Weights of a small transformer language model.
Size: 12 layers, width 384, MLP 1536 GELU, vocabulary 4096, 22.9M parameters.
Training: a variant of Muon for these matrices, 486M tokens, 6981 steps.
MLP neurons of a small language model. Each row is named by its layer, matrix (up: input weights; down: output weights) and neuron, and shows model dimensions 112-367. Each number is 128 + 32 x the weight over its row's rms, rounded and kept within 0 to 255. Numbers have three digits each.
After each neuron's rows, "fires in" lists the words (lower case) most often at its 100 highest values on Wikipedia text that the model never trained on.

L3.up1465:107134178206114127173136154092187123143139181158148115142141116114112101064104200160183134095105161123144117144145161130077156191086170080156127168131101054153207126115142147109158142145175143096130175128187159111131133100118118157060147127120110181211102089124101105073154113124137075115140145122172145091139121106089130098130123144125118088166140146087128134095142126065127167097143104117116110126125218149144112136065146104088069083106144145160130193127109116150075148125073143086114187136124113157122112140077136146086088083105076146131116112111105104136106179093085101160171120057126125167142093152169152139116131076146139104105130130180106082140139099119134057189157112160133129103206136131106154107155113105174107132126152131161159166074150141169100044175086109
L3.down1465:113188106139127100127130096167124109158080143119160116139091106091163165119175095134080097092168171153059115145173117151122097174081130125162127138120092212160124105187141147108145113138162090111135166092144074139121137116173081139130121116149084109133135094078137146132091166131116140124138117082114123141125108199076192154112121037173127157097115139154086129149103137088139083078147128155149077140191132139069088123157090129151145139131146138117115071150126116136192096163106128131153147100115146137080101118055088177110129092172111098129105096119131097171117118104122094095118145109084154186119084142119183184101170118134136126144131161150144116064122110149170168119168130118121120108166131131099105102093115139156102072132122117092128153127114145179171071150171141
fires in: "then", "before", "now", "newly", "not", "winners"

L4.up456:082158096084131158093099134092072195110077110140054152110116091103127132139148136124109223094123098148156116077082164097138124099123084097127165108092138172123139130144174170107115135148125098085163149130114177139101085063037085109146035125146131152114106159069153124133149118086126058099116133182109168152142162144092164126138110108135129100060073156107165086152138120123079180143116149147136093140119112159066114150107114167143078096074116124111115099120135141166126149114135076153061180113101163085155136127143152144104158119119122195137125097134160077129107165173146100119107090141145151142081080180122115104203119160149139091114154088120153053082149103143029155069185121136133134116102162159140155124147133195144127137150197152107135159067112089066109127139130209
L4.down456:121106173165143100115089141179140083126181132142124185064092094129042107108105131094101064093145179077134082141112075144173118081133101087181090164138150192137073148082149226141101130143135145101105085128131158147160088129158080107102154162125132138124136175096087101096138120141149148137121174111153136101117137122151139189172190148158150135139093179148142096098077172074139121131147119191182126030146104145123108135117154140154109097101100137080152050060138146099118090095101118188178099091113145140160146138136114163099110123137152148131113122134124126187104128126131153103052123116155188118145134153198126111162102130157129105116219141113138105117091107085166116132176147078172148112093109187117117113070134172176173158150203212083164149130174141100109113115114109
fires in: "of", "is", "was", "all", "the", "qualified"

L9.up900:097122153114111168115121151120152121101128167075193137072154191109105100152087166144192090112161157100158016129086107144113153168155069112146121188067136179154108136133126132128141122096137066124114126131124117135127135163149103165197140099050130162137111173144109139121159120128131171089141148093128111093104165163110111049112107162092137217112146133099085112140065109153136085174108075157139187148150077145125126083095060189132110137110176084161115057103130108177148130071111183133154154171100076136097194134119149118123141123156097151124150156118116173114162163151143133137088192137088162112080100141108127132140119128121135141114138187119152093108182086103151128116106139158088127157052112150121134161164080101096136147136107100172099145082100176152119087165177120
L9.down900:110165099163130141139098099140147077161092138121057120160133116152100137136160123100151132138105155122128094167070172063153133063138131094117111124109165163119126107095118197120124145082083172166142097201061161126123110103146154146115138129163095058121151174085112091056128145082114120144151080172162171115110138118083150186084112131107129213158116190102165112130074093104102159090126071169114099103117152111174096151145140179087134089207218155087178139099130150174193095121122186120135120137129091138125093132119139145089154131142131158088140112101113177092086156134110063127134112173128136116174188116155138195128123116182122197123100053153194140113095139139108125168110149094132132141075130114120156127130104107143152097107130085122116130122156130147173125085156108
fires in: "a", "actor"

L3.up878:162122143189153135104134157160141166134086102111092159128135151106083102147082112125186170118170151139124145103223128146145158187146096119116152134127127166113109160170141127202143144088151112136143108154132207091163172110130105098088120102119073118127165168176150145181130084156167118107176126149153105122174101106095176070108067170157137096109118184176051149147138078102157110116161106055122112162130143165109184159156138094150085123102124147115137171103122170137135190104079126124142106168121161111222127148119107096140113107136140177093128156082109165092137132108083171150130166143099155151116121155131124108137102107127152185123063121172078117118143093088169070145156120141104125147126146129077114083119163119141090099141122157078134137112098177148194109076171148
L3.down878:101185159093137142115113182158149159100095132139118144171109104069103111225126074115100152159165117024108140133148073178128145078156145114179152148110147078157130108185125143189102094128107101091160097198108175118143130104127136151187118109150097132173158095071151144186121136149121139103150143116149097141134161157095135085175130156152108115088035133136142123074115117112133118157074165141112116161094133142111144104136154172167151148114137111137129095134120174090157128131090145145066127088122200147194103133073082155120156135112064070166088068160074081128107133088107079096179177091203108150084118117148104143116151145134142119142138091102137093116158115152175133149137089154086157109068103141087099097115141157129128139152150121128125174069162173127083159100138140
fires in: "of", "middle", "jean", "in", "mid"

L4.up784:128116117106199087201065139041103083145130191128070140116192102156114138103155140141155161145131187162159165083140078059152100131087125096099158166126098122137159129127109131129109138117117168143083137142119178126143160098148113168122056070188128112097091140092090171127135096082112109132117169125113155143088155106122146142058150089104089162133107123136135102163189112148124115127130120095190141132145086145080084130149166162087095146144178111086100190134159146131095179192175091138137167113092096112067113128102194156103077160130146111097146118151110125092126102138113146150143135158094071144083130112176121154105111150149102059135140112103108100174163132106170142140144180155130152099111118088111168102166157163076148166128139057150093165128162172113102102083169122
L4.down784:121111110141110187072177090132145110107096118142087183094138085111112089108134122175165154121123119096099119103107158133175171112123114168138160077114161129208134110140128167095120178071089095147144110119121215142128133119115055122146100101059159159157054116112121181119134128155121064090146199071116149118120140114137104140133171128106090099132095165135163163094151076167138148137185133188097172130101114138198112133094159138067093148118145095085151120156146150079130179190160108176086135122059162116120070093114114127119070152155062100116135105150111112142169101124087203185112094119130107114119108111098066198136116114138098033145145141109093078129112135155109156107104184188102156078116115133084151128162146105134177146099145077106186104159149152121149065126106121
fires in: "after", "born", "before", "until", "under", "died"

L3.up838:076144167126128127111125112147101049110069106150083139125163109149151124093113104115073153106111157099147112123087154131178193170087137159133072127156098138111130157139161181109160140137136132129146184091077099078112071126121095117124069152168083058130141144130190144152133116113149105161104122109127163150118142124078180101168098131131128152123179185143135190144105159112074098148132106087080095202145091175139150112126095147085121163151150105147117126125093121093136105174063104137074170145136112158081098181122150146115148064140133146107092142119072093112079160061131080150116106143115178119128134145144129130124197096143093173118088170190134111137159089141068123126126140165130124100123179124134190165093209222129150153188086164106048132125130135127135101196121089
L3.down838:035123119123089069125132111153144083119113158147158181190148042190157094085070167089082076071139159129169112085136099128093142079146117091151088206100159121140131083131133143129161105154209104136115117153106149179120082123111125101140153173131091126126060129160182135155126177129139114152164206166126167141134132186128070179135166126117126157144126093133119175131102140130091120159147082099113116178141099159080127104108171103087130143123113118083121111101113113153142099136100128072103103133108107086135120122159110102158121111207133153174075071114063131153127184100151100172178158123150147144184073104153086107091152125125153113075168133153108156089147142124105142185145156197093151128117137164119180108170141010137103092146146181114112167159167137119148046146098165
fires in: "more", "later", "ekaterinburg", "powered"

L3.up1139:042106155148108099131184056106142150101152110150154175088119171135131107088157139103113167190121184136132087130094155127128124183127106145114145079136173147122140129130112136107110107141177122083139138109059197076151162112124110148163166127160111131139153075141123066160152143140096094167105108183141108150141157075094163187114051146127101118116062163120143159119062143088118070039117131137148154113170171153140123090130171105146133167131166131090080169085115183162135097194112112113161069088161172143122157148167078095098116142099131141123112108149160124078124181128121135144158128160160164139097144132127134138031099138103091164122108147152121119079168045155081123074111179190161091112116163098136058106107074139133148186137165156075106075116128134102123178106157150
L3.down1139:103093084127113164132055104136128032095130099123132175136175076156178105162099155110153106117093087127126110138082133116131171150115105118084090158119133124107124104161179120081136121198086107097156049046159106155151085130148115126151107121093096121170140179105158041089093151126199136143115132117108144181078099148158120144038109153145140101158149107103125105159066129175095082057139106124114129162117124178118054144088160095122157144102163199159157114076085133087131119126084127103117099060100159101083082139115162148135108105131133114123097133100117120121146077123091161152144146090091141119150135148091074127094155111162151109083107189107155165144102113147145122053116118166139099099114045148144115128110094125178132114148119193160074079140116109133143101113094142
fires in: "it", "part", "name", "place", "related", "character"

L7.up203:092123133123209168100142156156110140113096141135186156106094128169132138130120143115160159157163139158194070116193067164105160089137103111111176106114109095117111132100072117157073170134125117080086151201159133154199111097166108074094109146118135163086122060076098108106144104123086131134155091145154153122104157104130113128169160091140204149123062109093151059088127105137143085153161129143115103163091096142199126089110139095174126178156088127065192083093150156215106143116130120087118138083104074156058134138170125056123138109100093134117097144158141098148146129181110138153089128120108102113152159139173106169088141130114108123095114107147160056208141119188119102163119105150073098131108134076183160101112141102138113101106128115181117111192205114149085105108150085
L7.down203:115127137147134103113126123099132133168101096132111125086152163132070090140161114096066124171114170147192168108169230112139167112146123172140103097141106077087195124185163080093127142161127148083121164179125111134193091129098129113106093123133174115093093133132167112135117193122098127110139098130198060147136153128145130110086112145148123170112170180072129123160122086144168074120159124175180102180111187120154151152145080107090120113111118059121165116139181098153117105125079058141117131105101090085130113115140135145114108135128131101157137122158066116097090161137118099134104128158140114129123147131077109078119109172076159131132127073092171097093150136064163094178161170088093118123124143188101099161119087106118172135172102145154136078134132096123141157138119103
fires in: "a", "princess"

L3.up1061:098091127157170136105176129145126166037138153151116135079148100181127208143132174132146149123128123101122147093143130139064137151156151167113121076124132122100143135106089055096118123019089151127154140095154183084118068134047126136100188148145125121147157156113136132126106110143148143174152128134134139155119071119139119145124166172201100116141176168152116127126175097101173099113128156132074184116113134123128146128122153160129195150108108181143100130100118155138094149132144118181149147104072092090152119155132175052099185102031129085189150092096083102101080062151124131085175178093214081104203115143136137157164141112132106079090102116120164075105171150104147144142116104105073218116052133129115128173126091124139158090155127113103175152119095065121074112164091091
L3.down1061:128085132102123121148168147130148133087141160127162115113177154146110224122145163117137094103117137143085148103153131132117072119081126149155182108102116165103142138124093106183111146184116153134121096110102172124122104156092145121098197159112117192163088158129083130073069111125127139118083149138181144173133057124158212153107119130138106067120128125127103155183096107101184112133109106120064190171086157090121086205133078153158167177130116188117120147063161064121103130134173145110144199115112097051127146141076138059136184141117120133099127094119157144109108179195179171130125116182156100131143192162112165105147171112111091086174139162128129134118195152104122121164111125098179140124100145119132086150177125096144123160149130100143116132127134096148141088171153160
fires in: "but", "however", "29", "35"

L9.up1057:161140124116105130069155133145137122162092092097157134189138156055188085142127138128072133124122104112145142149145109027134159079129076164100141141147142118085084140124115152100047128167124109103060109061072128098090124147178138126184135142119131145171145136141131167140146172157099104166151113081132150089151108175142149101067126170161133081147163146141119110121131061108156205096125172165098088080097127098117141121099136145161117075139124150134092139146152092113102098135185129103175122112121068160203139136166163087145117102158106183106123116139137145146167144120130111102178130136222129127133096111132087137100134092129131129138133158126144133106181082130091181125123133105074103074135094105074143113110076118167135164128091152183141092082124150125146110089124111
L9.down1057:114130136158192131200153100128121166147133101099151076135169131173126108145128093119102123148127190161152116190140140135094135085159128059180144114160195175129141183091095081129159151086105111153143159141118184118078056137132087180130158186143147115111132132169154136145145130120154138152173105111088163133167134169164106157144136126121103146136159112141156064069090129116164117053092089095157179123126113106188113106130144117094122139102096155184143163163160129171135087095124110094137112084167092137071205156091185184074082145127154105059108140098113129109147124155116070118181133088147092095131140132066156133105109065107203121121080126098108125120125171120126204182142150141153131175086132134116131185108101152124196108098116098133095115105085092141135162158137093
fires in: "no", "only", "one", "any", "not"

L3.up21:118113149141153124150054151239135088097118137198101086144119126088150122175149128119119080113078131108152144133182118097148128178152134113079114096157140144137164197113167145092136165151158126073144202094162152142143140082131106088067143064108088125078083129137115110148118074140137073097123158148102158068145156084162127111138076140054143163089085104125123142127134113164067074166148144121121140106133077127161131081168119105145111139127145147107120169131086165165133136124080164135077087161108115125120152125136098187096106018117198140177126144136112040087109150122118129143101113142098114144138149105136088213097150154104148093140124132125222148138100168117146151126161133123143080155142117099125085162143072156112182116136131155141102141109153095114081116112157145
L3.down21:094114097163149151180122121137098132140140150107097123075101134182174136151154061101106183140142106115058124108109103150093085145090111096155199096150231182116082159076124170099142142146144139106115129170128116158081090153086132132148217121118143136142130113164151122191136105132082118143089159108141137132208125113139108090134129152128104119115079117148095108134064102191135115081173113170126187130160083161139127127128155110108132181074130154181115120128055119131138123178140115192114150102128155103108111165109111201065102105138158128152133114073146083133111115135128125130140101113071156163186187109142102166197142131136112105132116153121063161127089056088174118173128144115135126118084103153149147146084132079122119120151141078120173141109070169123129087190223114
fires in: "as", "under", "in", "with"

L3.up815:189164096162121075083116044137130108159117098153116096187154141162160110086138176106102154148157064119103139131092125174064153150114138123117126137109114112185151160095167123104140144146147153149175136099125169139168085064171115155159110122138124144144180146104130123115090190135105078024136091114163136089172165099126093081120078144156113132160159098158122108119139137064144132192100178114130083101120160144087116149117103157151096103143162076109142172149126071177153152166167161111081069090130137123091169150144195166192088113080103105137063121133076175168135112081134143068186099161094177013108138136115151149113130137142177093149190185083155201145115138062045144212164108151114136085135131089156073142141129135121142124122114106103117135192134143131132142111133079
L3.down815:112072120147121148130103175124127095152117131123123113097145111164122138180082175164086134075114140152177104166091081114111119105120131043128089135117126166134116129083088130140166087124158059104216101152088137149179137125111080112152139111122143077136145120184042100081103107067167206140101109108148133183077172072145162101119124078143134160091154183147079107168098144119125132070129123132174091102129112126113100142111136123112100163136147120149114141058131129115152134136091132127154097163072149114160111104121148086129148091205129144161152099090141085151127133162192169149125140175109142146153121102131115116148158111121216153188097126134210182204154133117137105136126136099087087156117113185104186113152147179165133081144190136118142084066109131217155097114156122
fires in: "2018", "2019", "2024", "2017", "2016", "2023"

L3.up224:086114166151124097112106130126108145168144107152118098089153193113140105129115135082126126172117099130125145094145175141126151118145105104092109100187183124079118126127132119081161139128089134029125147129121170149155174083087139157116100149120164121098103060156138125173157127084163147035087117088118118135139130132132109143139055165152154115122137124176112071135167117098098126094119109105110073152133138113122153153109089159159122169092085117174155120125118149149098105149121073163084099210147078117157168126169155126105177146196162136169095124100138147089145119086058166185144103129099105095135172176168142157127151110138116069165135112133084142143131127106145125178123095157142111136112154136080147123142135125112144106142132100162071127161133110102143128041173133
L3.down224:192129083134119139172137157141128182142128125124093094106111081172093094113150095175093149111116121134074114133087092091122156130145137123197142160101149131212119120157149125134115087122169127127079159121102151117105137145079190085088112140138091174085130096121159173130095081204139075154131165116124166115132128150106187079193138142163170123132101098112129056113190123131124112147142175157146127165156188160152124050126128088098158149113149133153117072114148160104121046173116107126098114097149137155100125146151141180123075128134171077146162126117133134146118126144140127076070157171140185118116151125156124073158125110191142144188133148109098123058063173124139111139089131080065162128094144155089112152128130171109182118077086112089148146102098115116110155109152208
fires in: "with"

L3.up820:077146124092175097149127133169127174144217130188109103125178132063115103172143148147119102136092127170115110142134188101128150116123109148115133101180108165130106118135091155061149151080098124086070158109114084152134182137122092174110166152096109135118141111084183127081122141085077119199137158129124140095142129125115084099143168115124147108134119092147176145120185103144208139109143116151099129132139140117147116192062141177149093126144105089098083120151107106149120136116133171163096062141130111074139051136181152153107082107096117116114130129158137171109158154106119086115121140145091101125112086159083107073096123116076197148104103131112153149167164146130123151102140104167124175201133206117174132162120129203167155073062194158097074142134157120172135097080142166
L3.down820:114180078130137083131182124133120091140133138142103116159140079120118070121158114115152179181147156117157189140089140096079165185087086125084131153108153126066192174156148165143136085141131076155137148111136162125153105114171158169061120138118143134163117132144141131156107059137136124084109146103139128120133153185117140104130119083137152137122108166138196161130092129138095083163125151120111153067098058137079160146145114141075090143140105159099131135097135135151163105142033167113156116111144135131106195146178157125181093089111173069111140126136116114121120162138150114102088096108119080102164138142137112170122103101163137158109076067096127163145134177127176115147171103106159127065079140123119140148090109127103113136170126122136085174103078108161088090105205064
fires in: "no", "total", "june", "end"

L3.up598:111109108137167137185152139157084142087089093131167164082102206120068153077108178088084160167153062130127088081094154147108145135122097112119145113192151116168120103124187120070089147083092063124137135122129091119125105138158070150104122127187153152102148141127123125107109097102095202143139138141142106105143139160159117076090138158140134084181117167135085123117096151150104144129158095147105138132112089087149074177199044188188161173138130172197160148134122110081116113116104122149093133146146073090152135102153150122109157132116134141136138136158062116197156174131171085091135112103126097132132126117119185105169122142148148206117150110079142104120116136171106128129114181135180120081126177120177105104165054190123133097132096171145135191158126112134149088110159118
L3.down598:096061101156130177134176105145074122152103090178093140156120162181134154095103114104081124078107103088114127131108116142115120183188122134108111171175127091100172138118184143099093120142107151158043139116140148117117180167153086104095127118120116174155084131111128139122152160098131145140153135148144116155099147121174105169144096068155067179164138175176174118159057158075061160169156082082104190125127156130092113100108119093151097133135109155144083154107130143128051087086115170187175165062157124065070109119132170122094152114106123155158131157146115120166133172126142142064157159090142214102157178136069082149116102138101123145145121170116143139048087200092121074127142175131168110065155132168116146081117131151152093150072110079046101121112169118071110100038084155
fires in: "of", "million", "frac", "billion"

L7.up149:101123118183123130086165158093082132096129161165175098165113139117129111144121147137084115175233125139131151147120124109148077089087091129133178092124095044112146111192153164157142143177116132122084128196089194131163099119122178171114112157153085152109116125150148178178128135137154137067159162167122106168112148145092107112100150170115081071099112149128136107176128135143101100161108078124144166142111116181129165090115088166161081132154129111135089136198124164175109101163174117166150122178166123173151116192137107107134133093083147117171084155147077124094139116073132118138078068114096103133104151149126180117116140098116120159114152106106121141113096173079152140143169118078136104111094200118108083101109136109080145098143172154177144073106166094089154153109105105
L7.down149:057086114174093162052142131116091116165109164080157153148116112126207123152121124161137110058116120155094161090152165126171137108132127056121118132148121159135124059148095146151158105128111115056121101102052096128177148119138099161133137132118130138111122095138175108156142138161147137099112116134080137114178113087155081058185148105172128128103108162147117146117122159076131105108123123108080126182082071104196108153181105108147075109130156127133112148162158146097101121158177097158100077157082131125157138087141132149107129088146157131151145104097094084169148150137094120102104171108100135151116201101121112170108090162098160163131142161122135113137108174140060094169217115121106100121096194196121125122106145173106159129029064161122144202113150107069146060123132133
fires in: "president", "professor", "director", "manager", "secretary"

L9.up1008:153102110172139181125095114156132088176120136171176151149128122108097090117155168162142142144129116170142076152076169161116122172115111125164167119202138111116083111182140120131125114087142127183199128161148083127088154144166187160155105120098139149130135069156094131187114161142063181192128102128139133124198113120096125142166103093169127113078104155170195160106116169156141106151138182102134121119116187135140211164144110126180123114127121161119097151179110148116123173097104109146089111082148118070119111132180110185125083145128134147092173104114153172136142114106051094126142105108104116105087089192152068089128111129130096125089137129170125115151135111132146159147170128175111112113145122099149097065126078140111130098130145159128079202159137142102120103094123183
L9.down1008:116106141108085107045070134102096146074204140130103151171103108136122150119136061161102107181139148081123101143188184173065162106087108125130155110123110152117141103104109131117145163115166123146112089086088093176063102110174096116124070130110124142074136121152157141147130140102096098090121134122163134122141138128101110113138120134111137111123135109101123176098076109091184158140131094093069147165124126132064105110134154110053130122130107096139145133140090115138100120116121113147127146154161095114095142162142115184215102099060093170161110135165154115177134067145130108121159136146130138163144172148090126122122139069130123088171167115110151083090121138141158121196104145150173156145103144114104118138082091131167114127218122133195167139183109122102097127130166116
fires in: "2024", "2023", "2022", "2021", "2025"

L9.up43:106090098143165163190093162119213130136134128115106191141098128138115081122130153107128092107090133126168137124071188113162112134110095155126164119158173155166188144138103137176084121171120127123143143162119111162161133111103108116113153174137147171118132153115119110144144129118104147103133088092155190160091133088131108113138078127145160121136155043200184090069144113164135126095213086170121135108141162170094128207108101142096140094169109078125164153092088160124137156160109180053144074170140145122095041171107158156134064137137156130095172214115109127128115154106155152159110106103191138203165115052097128178114136154137074143111083165160144149139128108155105124101103136132157160156098149120105140133157147097102206101080139135089045100130123108146137108102134128
L9.down43:155097122115126144153112084095131111141110164105131093115144163158147128101120127172112124148205118100087105133099176158147157123134093144147108127200136157127106180133159087132082141069064170187101044040092113166141051129117150160119144094108093183078169070147066147185126170098134136184103188151091092088153132128191129186140091108134158167114137076072092112112105125132081132180085143122153112070154135140153104122129119086102116125115067096173180152062124109144128136140126123140069118112104077084146156159081160124137149079157150149123132087128126158096141109165074107119111168110103199145143124128172127105085075109094140176158148089117195126129114159165150164155116156136118143124134129087154134106138095087151117109142182152145090089117121112123107110188135136
fires in: "as", "and", "on", "under"

L3.up197:162101124165105136164094151129166099131139130129079125161186119127096123109142135128141120131068113110175134082100159127106120101153033135097138135167135103071127150126120136201123149182122181098128104106119111161146119220122126124072180098165092140144189127065159120134129137137148103074145155160078149142084174200138102075115165146123140166138106102130155176115122015166136112131162112140090092184108074113104178141103116100169186113092178120119095141143165094213080110145140141121193076125127150132161137169110131150128070126106152095136151174068164149191171121015158065156162113099125154134136149108188148094106069140113137173154121156140151167124094125153106128121130081121156064146079081141115119167131118115178110135170087109100173111153147156153158093116120128
L3.down197:150063123151104148116111172103140133152137150158133191093165129154086115109140154122139069110109078156106115131146102133160110167098107129087091053172136107159087119215121153137084120151139115158131121082136096107112095197129151120068135116115219069099072122165189117106143152168169144085142154145077142134129121151089124118110168169183120148096100065112150194114159154124128134086065132093114087103145040121065142135111088104109123134119144169079137152138140094171143176083125178110202133096051107098057139136136141151128138126116133120106147118100120106091137107152156150175163135086110099089110115145156113127155140105121073121124087080203125154114178162134096073103113124098128122162162082120137123205157175120142087179181078230188170151137100105152136104118150109
fires in: "city", "state", "land", "town", "us", "country"

L3.up46:114108186196076129162152100129164141120100152150119181145156116149117144081122143147126119089156124123142150158169152076160123100118115156077214172126071113109095100089152169100116091170079174133114142150134105085109128129162106108131138123207088120126117120098137150071120110168092112109114103192111122097112122153119147168091133117094112067119082148163165084103073096182134099131146062142094167171108091193133179148155125130131109172156172108099155096196196123080117174188093125132106068100115106169174066094150131141114126109094097202070130141178153138109132171073116127086084090134169128102094129170137124126143106076142127089106138060134142116122169209104147116130128126162185087140131167113162094138137102165135113176092182130145137094149131115215120124147086185
L3.down46:223126082143165096099071114186127088167141145078164102119179157178142101153136166171109140157068140137082103140146091087160151137131078124144128106202128140128127210117149111104179105035090079124179107117136101090111109076157110103101120086095187113078174065143147131112108135182214119142126045158169111099127112156125093173164170113154119133139118134152126104100100167167118155129108143102170145139105132097097075150151151127094097170127110141131167157169162101124177139122145108122105165148146144172112146101201098147049088067091111111064121091107112181145127149086101172108147113128123119080146148149128097078130087147099085076105157093157143118104159119162132098132173145140156107130104135117094112118168145159120156146121124140196129106119136107125068104110108179
fires in: "no", "gado"